config = dict(
    d_model=448,
    head_dim=64,
    vocab_size=16384,
    qk_norm=False,
    attn_scale=0.125,
    init='uniform',
    init_std_up=0.0247,
    init_std_down=0.0,
    weight_decay=0.19,
    lr_head=0.00582,
    final_lr_fraction=0.03,
    batch_tokens=131072,
    doc_mask=True,
    train_tokens=796900000,
    dataset='wikipedia_en',
)
MLP neurons of a small language model. Each row is named by its layer, matrix (down: output weights) and neuron, and shows model dimensions 160-223. Each number is 200 + 30 x the weight over its row's rms, rounded and kept within 0 to 999.
Before each neuron's rows, "raises" lists the tokens whose logits its output raises most directly, leaving later layers aside.

raises: "ed", "e", "es", "s", "e's"
L3.down1085,183,192,203,203,227,193,183,239,198,222,253,187,225,178,261,195,204,231,175,183,194,227,210,181,149,159,206,216,184,212,221,169,201,181,169,202,199,185,219,176,244,196,210,224,171,206,180,220,217,188,199,228,187,188,205,192,259,150,155,203,229,201,234,189

raises: "\n", "..", " He", " After", " Additionally,"
L2.down1300,217,161,170,217,267,224,213,197,208,219,161,187,235,224,168,223,175,145,152,225,207,210,122,218,163,159,207,206,222,179,230,259,182,241,219,208,239,190,232,226,227,191,220,164,179,199,256,191,244,208,207,219,235,226,211,219,208,177,232,156,191,226,179,279

raises: "n", "iable", "iation", "iab", "ian"
L2.down613,200,170,218,163,198,208,234,163,146,110,159,197,227,215,149,233,178,198,226,232,230,212,194,282,194,195,199,193,213,227,175,260,196,188,216,174,222,211,217,192,146,172,169,216,216,188,211,177,195,243,141,202,219,194,191,237,200,232,249,237,162,243,148,196

raises: "s\"", "s", "s.\"", "s;", "lin"
L2.down1372,193,211,208,199,212,233,209,204,175,169,250,215,259,233,239,175,227,188,199,245,188,173,237,205,212,208,220,204,263,168,253,230,204,188,205,271,239,184,193,164,188,179,204,172,203,208,219,239,166,186,188,246,213,176,188,177,205,217,265,201,211,194,177,194

raises: "ership", "ings,", "ers.", "er.", "ing."
L3.down892,228,233,199,182,175,224,248,222,237,181,193,240,186,202,272,118,224,157,133,175,198,155,164,187,203,190,193,216,228,162,227,194,180,211,180,176,211,199,206,217,151,254,166,197,241,159,232,185,229,187,185,175,161,214,163,187,214,254,266,248,228,189,132,152

raises: "s\"", "s:", "s'", "s===", "ship"
L3.down1281,210,189,164,287,210,248,140,214,180,224,227,184,218,221,257,262,237,205,204,199,204,196,255,165,166,188,175,205,208,225,222,199,212,163,216,209,184,186,249,188,221,205,178,163,261,157,131,212,178,206,215,195,208,206,200,161,275,177,171,204,267,175,133,253

raises: "\".", ").", "ly.", "9).", "3)."
L6.down522,194,211,198,231,188,157,196,142,203,216,163,165,162,199,208,163,219,191,186,218,199,212,195,242,198,183,205,119,204,159,260,196,174,171,186,190,265,197,214,219,236,207,166,203,192,189,236,230,155,178,195,211,166,305,199,208,203,194,198,204,260,229,241,156

raises: "ently", "ence", "ence,", "ically", "ences"
L2.down1402,206,176,144,219,216,281,144,173,190,216,200,219,171,200,156,211,194,228,200,200,223,154,196,164,208,187,152,175,206,232,220,162,226,228,192,175,235,175,199,227,169,193,105,180,247,219,170,182,194,208,229,189,177,228,190,155,192,191,166,235,209,233,164,239

raises: "al", "al.", "al,", "olar", "aly"
L3.down938,181,158,232,235,178,220,190,190,210,187,145,172,171,274,172,166,180,213,200,216,217,217,206,217,213,215,198,233,205,216,168,200,189,194,217,185,242,205,237,208,184,199,223,211,215,219,255,195,186,196,194,149,186,217,246,205,153,193,190,187,194,203,236,259

raises: "illed", "ations:", "ated", "ations", "ating"
L2.down300,203,233,188,189,200,220,192,193,205,194,225,185,247,224,166,186,159,201,217,224,205,203,210,230,188,207,177,187,173,216,243,244,256,169,176,175,189,154,186,162,228,147,169,105,214,177,204,200,206,176,158,186,218,236,205,234,204,174,164,240,227,233,234,172

raises: "es", "es:", "ary,", "ad,", "e,"
L6.down239,166,159,178,131,215,167,205,204,207,202,228,185,181,222,184,214,151,193,172,231,210,214,191,263,208,178,257,186,208,226,187,288,245,182,196,210,188,183,217,209,226,195,179,189,230,227,170,172,234,213,212,183,149,171,233,251,181,211,227,230,252,168,211,147

raises: "),", ").", ")", ".)", "s)"
L6.down391,218,169,177,208,201,233,209,199,196,196,164,198,107,185,166,167,207,221,244,195,188,217,256,233,171,161,195,159,188,156,198,242,252,195,146,207,185,209,202,186,170,238,232,223,177,211,222,226,250,175,216,215,256,210,207,163,240,213,226,237,250,175,230,160

raises: "ed", "ed,", "ed:", "The", "ed."
L3.down1686,233,181,209,196,259,174,174,263,184,251,221,183,200,220,219,124,212,180,220,191,180,188,184,164,225,209,204,251,198,237,271,179,205,201,193,191,176,212,238,197,228,229,164,184,187,185,192,222,238,187,221,198,169,182,221,249,241,204,186,138,172,195,216,155

raises: "ations", "atorial", "ance", "ation", "ations."
L6.down359,197,169,168,203,270,158,205,193,224,217,247,265,162,210,225,161,240,240,225,145,209,189,175,213,203,220,206,195,195,163,196,173,224,194,190,187,227,144,196,236,211,185,171,257,219,180,225,205,203,214,274,216,245,208,208,243,244,188,177,156,232,209,194,179

raises: "o.", "o,", "a.", "a,", "an."
L3.down952,226,221,172,221,202,214,172,198,246,209,131,169,188,231,223,235,226,206,141,170,192,203,151,229,199,178,231,192,280,204,188,202,226,234,153,156,254,232,207,159,193,227,185,180,228,189,170,162,184,233,188,197,214,148,211,228,263,191,197,236,165,173,237,200

raises: ").", "\".", ")\"", ".\"", "2)."
L6.down259,179,204,240,227,163,181,166,167,214,230,191,174,187,179,216,216,190,187,259,210,175,218,184,197,215,151,190,164,196,181,241,205,156,176,189,184,269,167,191,257,203,211,205,176,195,201,237,229,184,185,223,176,190,236,219,222,234,199,236,214,251,192,267,204

raises: ").", "ly.", " her.", " level.", "3)."
L6.down74,163,229,178,220,183,153,179,219,199,238,201,216,169,163,200,197,211,197,198,164,191,204,196,238,175,116,205,157,194,201,233,113,216,181,183,190,276,205,153,214,227,212,199,196,219,233,239,245,197,151,172,162,166,298,183,227,203,186,217,232,234,186,245,198

raises: " to", " \"to", "load", " invest", "ness"
L6.down154,210,214,224,196,226,195,221,201,171,125,196,190,203,184,234,201,216,196,213,254,194,209,204,187,176,210,147,151,197,168,191,169,245,225,196,193,154,196,212,190,233,209,174,204,194,207,229,228,220,237,218,199,231,239,228,233,236,224,206,213,244,176,183,222

raises: "tt", "vić", "aking", "ek", "ortun"
L2.down1344,213,168,195,202,230,233,237,148,170,207,190,228,210,225,169,188,165,210,203,179,219,214,187,164,190,227,227,182,238,166,188,163,200,178,175,234,219,238,297,230,198,232,208,223,195,132,230,182,222,143,224,276,223,207,229,210,181,230,262,200,230,241,213,185

raises: "s", "hes", "hen", "her", "het"
L6.down1248,176,193,190,222,236,206,176,183,161,201,160,180,231,212,190,216,202,276,203,153,179,180,253,189,143,232,190,194,171,178,211,194,195,192,165,187,219,224,210,171,212,172,222,162,244,232,129,194,213,158,186,216,204,245,188,162,122,181,208,177,142,195,174,192

raises: "iences", "ienc", "ion,", "ience", "ene"
L3.down382,230,212,186,201,253,156,218,232,216,212,162,161,201,170,193,192,187,257,202,187,225,193,225,191,199,169,171,171,162,226,161,210,199,184,203,178,210,182,238,193,153,186,230,207,177,163,233,141,197,178,201,254,212,216,235,177,214,260,186,180,157,242,178,207

raises: "ly.", "ly", "ly,", "s", "os"
L2.down1440,228,171,165,157,278,195,199,215,191,209,230,268,199,201,255,203,237,172,222,173,224,208,188,224,146,139,188,211,166,213,215,173,175,162,262,186,158,171,181,188,169,251,292,174,244,198,151,221,217,173,235,142,192,202,228,173,188,197,214,191,210,238,122,162

raises: "es", "es.", "es,", "es:", "eration"
L2.down527,188,176,193,157,185,138,180,179,203,212,207,189,200,240,197,191,242,242,191,203,224,213,237,202,184,212,209,182,189,223,190,213,200,185,230,178,227,144,219,153,207,196,224,216,221,179,140,191,188,208,131,186,179,199,225,224,216,239,195,114,204,216,176,168

raises: ")", ".)", ").", "),", "."
L2.down607,227,241,222,212,227,193,229,232,202,212,150,235,150,200,231,207,186,177,214,194,169,168,257,166,183,202,206,147,176,210,198,178,164,193,142,208,276,169,143,207,187,257,275,147,221,279,219,177,163,210,206,231,154,180,228,185,188,187,194,219,203,133,259,196

raises: "ades", "aded", "am", "ade,", "aying"
L2.down647,198,234,204,151,243,178,173,205,239,159,155,236,178,184,196,167,180,197,148,200,237,184,224,210,205,195,171,182,193,172,174,211,228,244,220,226,258,210,203,230,168,151,202,177,184,210,232,165,246,185,171,217,180,160,218,197,211,210,168,244,164,210,199,197

raises: "ant", "ant,", "s.", "gan", "s.\""
L2.down353,266,187,218,201,231,218,154,162,210,209,158,203,213,191,225,170,167,212,199,231,202,151,147,164,186,168,166,224,183,252,229,192,229,237,203,195,211,207,192,204,221,194,235,171,195,180,215,192,210,225,253,185,207,208,220,226,190,228,193,206,245,162,211,220

raises: "\n", " Later", " Additionally,", "er)", " Although"
L2.down1048,155,149,153,233,263,192,236,199,244,189,179,156,167,189,156,138,218,164,181,202,208,209,130,211,124,186,198,180,258,195,223,217,167,242,206,227,205,197,223,230,193,214,199,201,183,201,261,173,199,261,240,187,214,283,198,222,171,200,215,196,204,226,204,201

raises: "ery", "ym", "ary", "owed", "ary,"
L3.down1092,204,200,203,210,190,189,225,194,200,182,212,160,218,246,164,204,156,207,172,198,192,179,242,173,214,194,183,167,235,152,208,235,205,202,148,209,239,206,184,163,164,205,139,182,194,165,194,173,195,174,270,248,191,207,210,215,226,207,201,138,224,155,203,154

raises: ",", "o,", "a,", "t,", "oy"
L3.down1358,189,238,202,238,234,157,214,210,222,234,172,238,206,225,239,252,243,222,190,130,213,216,224,193,171,238,209,214,227,205,224,222,220,217,183,247,205,183,259,168,181,231,204,173,181,175,224,179,221,240,188,233,167,179,231,236,198,165,207,218,232,229,175,225

raises: "a", "o", "e", "an", "==History=="
L3.down791,235,195,203,191,241,190,214,224,198,261,245,223,190,245,171,192,212,300,216,158,204,245,158,199,173,189,163,264,138,220,173,241,170,217,177,202,214,181,188,185,179,190,175,143,160,223,207,174,207,187,174,231,194,183,145,193,172,223,167,213,209,235,160,225

raises: "am,", "am", "amic", "amous", "anthrop"
L3.down783,204,164,209,187,243,192,157,162,190,199,174,141,222,197,166,165,255,150,184,163,213,195,203,182,227,206,258,207,184,182,198,196,164,164,187,218,233,240,201,207,211,226,236,198,202,206,192,141,229,156,140,180,200,220,188,152,229,225,219,235,148,248,226,226

raises: ".,", ".\"", "ells", ".)", " estate"
L2.down249,145,193,208,179,169,229,211,209,258,182,145,218,222,194,187,187,170,256,192,212,240,160,228,228,193,205,236,212,187,242,197,243,188,171,217,157,206,232,202,200,196,228,162,209,201,207,213,252,189,161,177,198,228,230,171,146,212,179,202,242,215,205,186,194

raises: "s.\"", "s:", "s\"", "s)", "s."
L2.down1187,167,191,248,189,174,227,193,238,202,206,190,231,216,250,191,249,221,239,243,219,184,212,246,196,163,241,191,134,170,182,208,224,199,212,194,197,202,163,131,227,266,209,199,183,214,187,207,216,166,163,257,170,165,153,130,223,220,219,190,224,242,202,158,188

raises: "6", "5", "3", "9", "8"
L3.down262,226,180,209,187,161,234,170,177,170,247,269,224,231,208,190,248,169,182,144,168,166,194,191,208,227,210,151,250,199,214,209,208,224,265,210,164,193,188,226,166,173,218,190,133,256,189,221,206,213,242,239,205,199,218,156,152,221,201,232,194,195,233,236,186

raises: "er,", "er.", "er)", "er:", "ers."
L6.down490,262,179,182,150,234,219,181,196,197,177,238,218,187,213,213,206,250,180,190,212,212,169,219,233,203,209,200,184,162,191,242,234,158,214,210,121,217,176,221,177,157,166,240,187,202,177,217,218,208,184,166,183,169,228,205,169,207,213,182,234,184,174,195,190

raises: "avi", "ar", "all,", "raf", "ays"
L6.down1017,211,213,176,236,139,237,274,185,184,190,170,194,246,228,201,202,239,181,160,190,191,157,230,169,149,252,160,188,173,203,217,196,208,205,236,228,236,230,190,210,154,230,232,174,197,211,209,192,200,117,214,180,210,271,183,229,169,287,166,151,188,149,156,203

raises: "ision", "ider", "aid", "cept", "itt"
L6.down1607,173,169,231,167,199,253,248,217,199,206,196,169,131,224,171,192,172,190,204,204,239,164,211,225,208,174,210,234,196,209,174,247,203,231,185,231,221,271,217,185,161,232,171,192,212,217,219,154,176,210,205,188,245,246,220,169,185,178,158,240,203,185,163,145

raises: "ly", "ly,", "ly.", "ies", "s"
L3.down871,246,193,161,184,258,228,187,216,160,197,204,198,172,168,217,196,223,210,216,94,197,158,213,220,148,130,215,230,226,215,154,211,196,260,197,250,213,212,186,134,217,203,180,186,195,209,210,158,192,188,166,198,211,208,219,199,229,203,209,198,202,215,163,224

raises: "serv", "n", "sen", "sc", "ce"
L6.down370,235,185,190,200,207,184,217,180,205,217,242,154,158,247,218,215,147,241,173,240,133,234,221,216,171,200,106,212,232,208,172,183,181,214,207,212,165,182,168,208,218,247,195,147,260,216,206,210,229,253,218,197,175,162,180,270,206,269,194,202,157,249,206,166

raises: "ho", "h", "le,", "le.", "ha"
L6.down1714,224,215,216,203,204,158,226,167,141,175,258,197,159,259,201,223,210,211,242,185,169,207,197,250,206,165,178,227,184,213,226,165,230,176,173,175,182,194,187,154,213,218,222,162,198,207,235,208,227,217,210,186,206,224,194,184,211,158,168,172,223,221,235,274

raises: " to", " not", "n't", " \"to", "ibly"
L6.down1537,199,211,188,192,200,214,190,215,208,193,188,185,225,185,239,219,250,186,221,264,172,200,177,178,215,234,172,195,219,140,198,215,210,214,218,149,195,170,178,218,182,161,184,158,234,192,185,205,212,186,179,197,230,202,196,210,205,156,208,221,230,218,161,214

raises: "s;", "\";", "arian", "er;", "\":"
L3.down880,183,224,216,258,221,197,163,195,184,221,185,130,234,166,218,253,268,169,202,249,172,252,192,182,189,195,179,194,208,225,206,209,206,241,222,209,176,203,247,188,231,156,205,174,141,158,204,196,195,201,191,206,180,225,184,267,278,214,191,210,150,221,166,186

raises: "ed", "borg", "ed.", "ed:", "enced"
L6.down1394,194,174,166,197,221,194,229,224,217,226,226,223,268,216,135,180,206,191,196,207,210,189,176,182,222,186,179,179,191,210,177,214,210,192,216,197,219,221,199,194,152,226,163,202,181,208,202,209,198,168,216,210,221,246,256,224,210,243,181,192,216,208,191,126

raises: "s)", "s.", "s,", "s\"", "es."
L6.down1152,176,190,191,181,189,219,165,223,237,257,238,197,202,214,248,197,273,307,225,208,193,242,233,172,153,167,179,161,120,250,197,229,161,220,179,175,205,165,166,191,211,198,201,174,170,186,258,237,229,224,262,182,187,223,189,200,200,153,164,233,199,169,209,191

raises: "ant", "ant,", "ants", "ologist", "ology"
L3.down1134,222,115,227,149,234,211,184,234,195,191,231,180,287,232,164,159,241,234,214,223,128,214,157,182,190,153,250,207,219,234,160,228,248,247,219,227,190,219,211,243,189,200,221,154,207,186,240,138,204,252,228,192,188,177,228,241,191,175,258,208,282,203,223,169

raises: " whom", " example", " example,", " analysis", " which"
L6.down686,188,168,179,179,219,228,257,188,115,216,195,186,227,219,248,215,195,178,208,250,215,170,230,287,157,220,205,212,178,192,209,225,256,233,170,202,211,219,201,167,208,180,204,169,211,173,201,170,189,116,154,213,133,257,208,220,181,222,195,210,178,189,210,135

raises: "com", "come", ",", "rial", "re"
L2.down1137,180,237,225,237,217,210,246,230,200,223,159,202,202,199,154,230,197,221,189,247,200,220,173,232,188,184,156,177,224,202,231,155,215,159,154,211,227,179,177,171,214,216,211,199,192,219,179,174,228,181,167,268,164,224,195,245,227,210,218,229,173,194,177,184

raises: "6", "9", "4", "7", "2"
L3.down980,215,170,195,206,252,199,186,214,239,275,218,181,217,237,236,191,135,197,191,179,200,194,166,217,190,227,208,265,152,194,184,184,246,265,185,91,159,164,208,243,201,246,214,181,232,215,243,169,200,192,226,214,138,215,156,198,213,224,211,213,179,235,231,183

raises: "ve", "a", "ves", "er", " scores"
L6.down983,245,204,224,124,215,276,172,218,180,219,230,196,177,213,262,205,198,186,224,157,218,196,199,209,187,242,247,246,217,226,223,201,194,217,217,194,173,212,152,230,198,232,174,201,162,165,222,190,231,176,171,197,195,173,198,205,240,196,221,150,230,231,196,214

raises: "res", "urs", "u", "uj", "ush"
L2.down835,218,186,180,205,177,232,215,229,181,182,164,126,181,168,208,174,149,160,127,238,206,221,212,177,188,218,179,230,172,193,259,252,172,223,194,121,254,213,238,212,215,216,220,197,264,166,217,184,195,150,206,213,212,219,231,231,186,168,196,222,158,114,179,176

raises: "),", ").", "er)", ");", ")"
L2.down410,243,229,203,214,187,220,170,206,200,227,169,211,166,201,204,227,210,148,228,147,182,294,167,166,173,195,184,192,168,198,208,186,213,261,204,228,244,134,185,155,230,247,222,185,206,206,247,212,219,249,184,193,227,171,210,182,219,230,224,208,209,186,184,220

raises: "rans", "rial", "ame", "rant", "r"
L6.down242,161,233,195,217,211,118,218,190,171,232,184,214,211,235,180,212,222,181,161,170,232,203,210,210,195,133,216,208,170,224,213,180,189,238,214,168,199,191,265,172,161,148,198,203,174,173,205,211,212,185,167,216,186,176,193,204,208,239,208,191,237,202,179,197

raises: "er;", "s;", "\";", "ers:", "ers"
L3.down1413,234,233,251,255,203,151,177,219,191,169,169,201,204,204,198,202,255,181,176,211,191,196,186,146,157,188,203,222,197,180,186,241,190,194,188,228,182,214,206,196,244,203,206,208,237,183,245,245,244,227,163,199,176,179,157,182,212,211,188,214,216,207,234,163

raises: "ing.", "ing,", "ings,", "ings", "ing"
L2.down1294,227,199,167,244,170,191,231,204,196,246,206,182,199,203,190,195,157,209,174,160,162,172,198,251,191,213,195,212,205,207,173,206,240,213,238,172,218,183,229,191,148,222,159,184,223,197,181,172,181,244,213,165,205,198,200,200,247,199,268,207,187,180,160,164

raises: "and", "ands", "and,", "ole", "air"
L2.down1259,205,223,196,182,223,242,183,219,205,194,204,220,193,173,185,206,273,161,162,157,192,161,191,132,226,190,206,181,207,229,186,169,172,246,199,204,120,231,203,159,140,238,181,253,271,186,181,285,189,190,204,193,181,178,206,170,198,246,196,157,249,184,147,212

raises: "s", "s'", "ly", "ure", "s=="
L6.down310,204,207,182,248,171,170,188,228,145,249,170,162,210,245,191,175,222,155,213,172,168,215,226,176,176,192,206,242,217,194,209,213,155,192,188,208,195,187,229,181,235,164,239,175,197,204,208,201,201,156,196,207,223,234,174,216,174,188,224,263,200,245,210,205

raises: "ail,", "ist,", "ap", "ism,", ","
L2.down1231,212,215,170,188,230,177,200,256,227,221,188,226,195,189,168,246,218,241,235,194,254,208,219,213,211,148,216,200,203,211,218,250,197,167,169,193,175,207,179,181,158,217,216,199,205,206,191,175,221,165,144,226,182,125,185,198,222,191,234,229,145,219,189,197

raises: ",", ")\"", ")", ").", "M)"
L3.down1634,205,221,208,210,163,211,167,207,122,208,149,209,234,197,164,197,184,184,223,192,184,218,234,270,279,189,225,256,197,228,197,235,187,195,206,244,230,152,211,210,193,202,202,149,200,216,182,178,180,242,194,184,189,204,201,194,220,202,152,162,229,211,214,216

raises: "s", "s,", "s===", "s==", "s\""
L3.down1642,197,250,160,225,203,192,184,237,187,236,190,174,190,255,192,232,199,210,161,213,169,207,220,187,199,159,162,219,206,250,280,240,189,206,189,190,166,184,229,201,229,232,140,161,199,186,199,227,175,184,210,233,225,208,173,192,183,186,218,198,217,219,189,232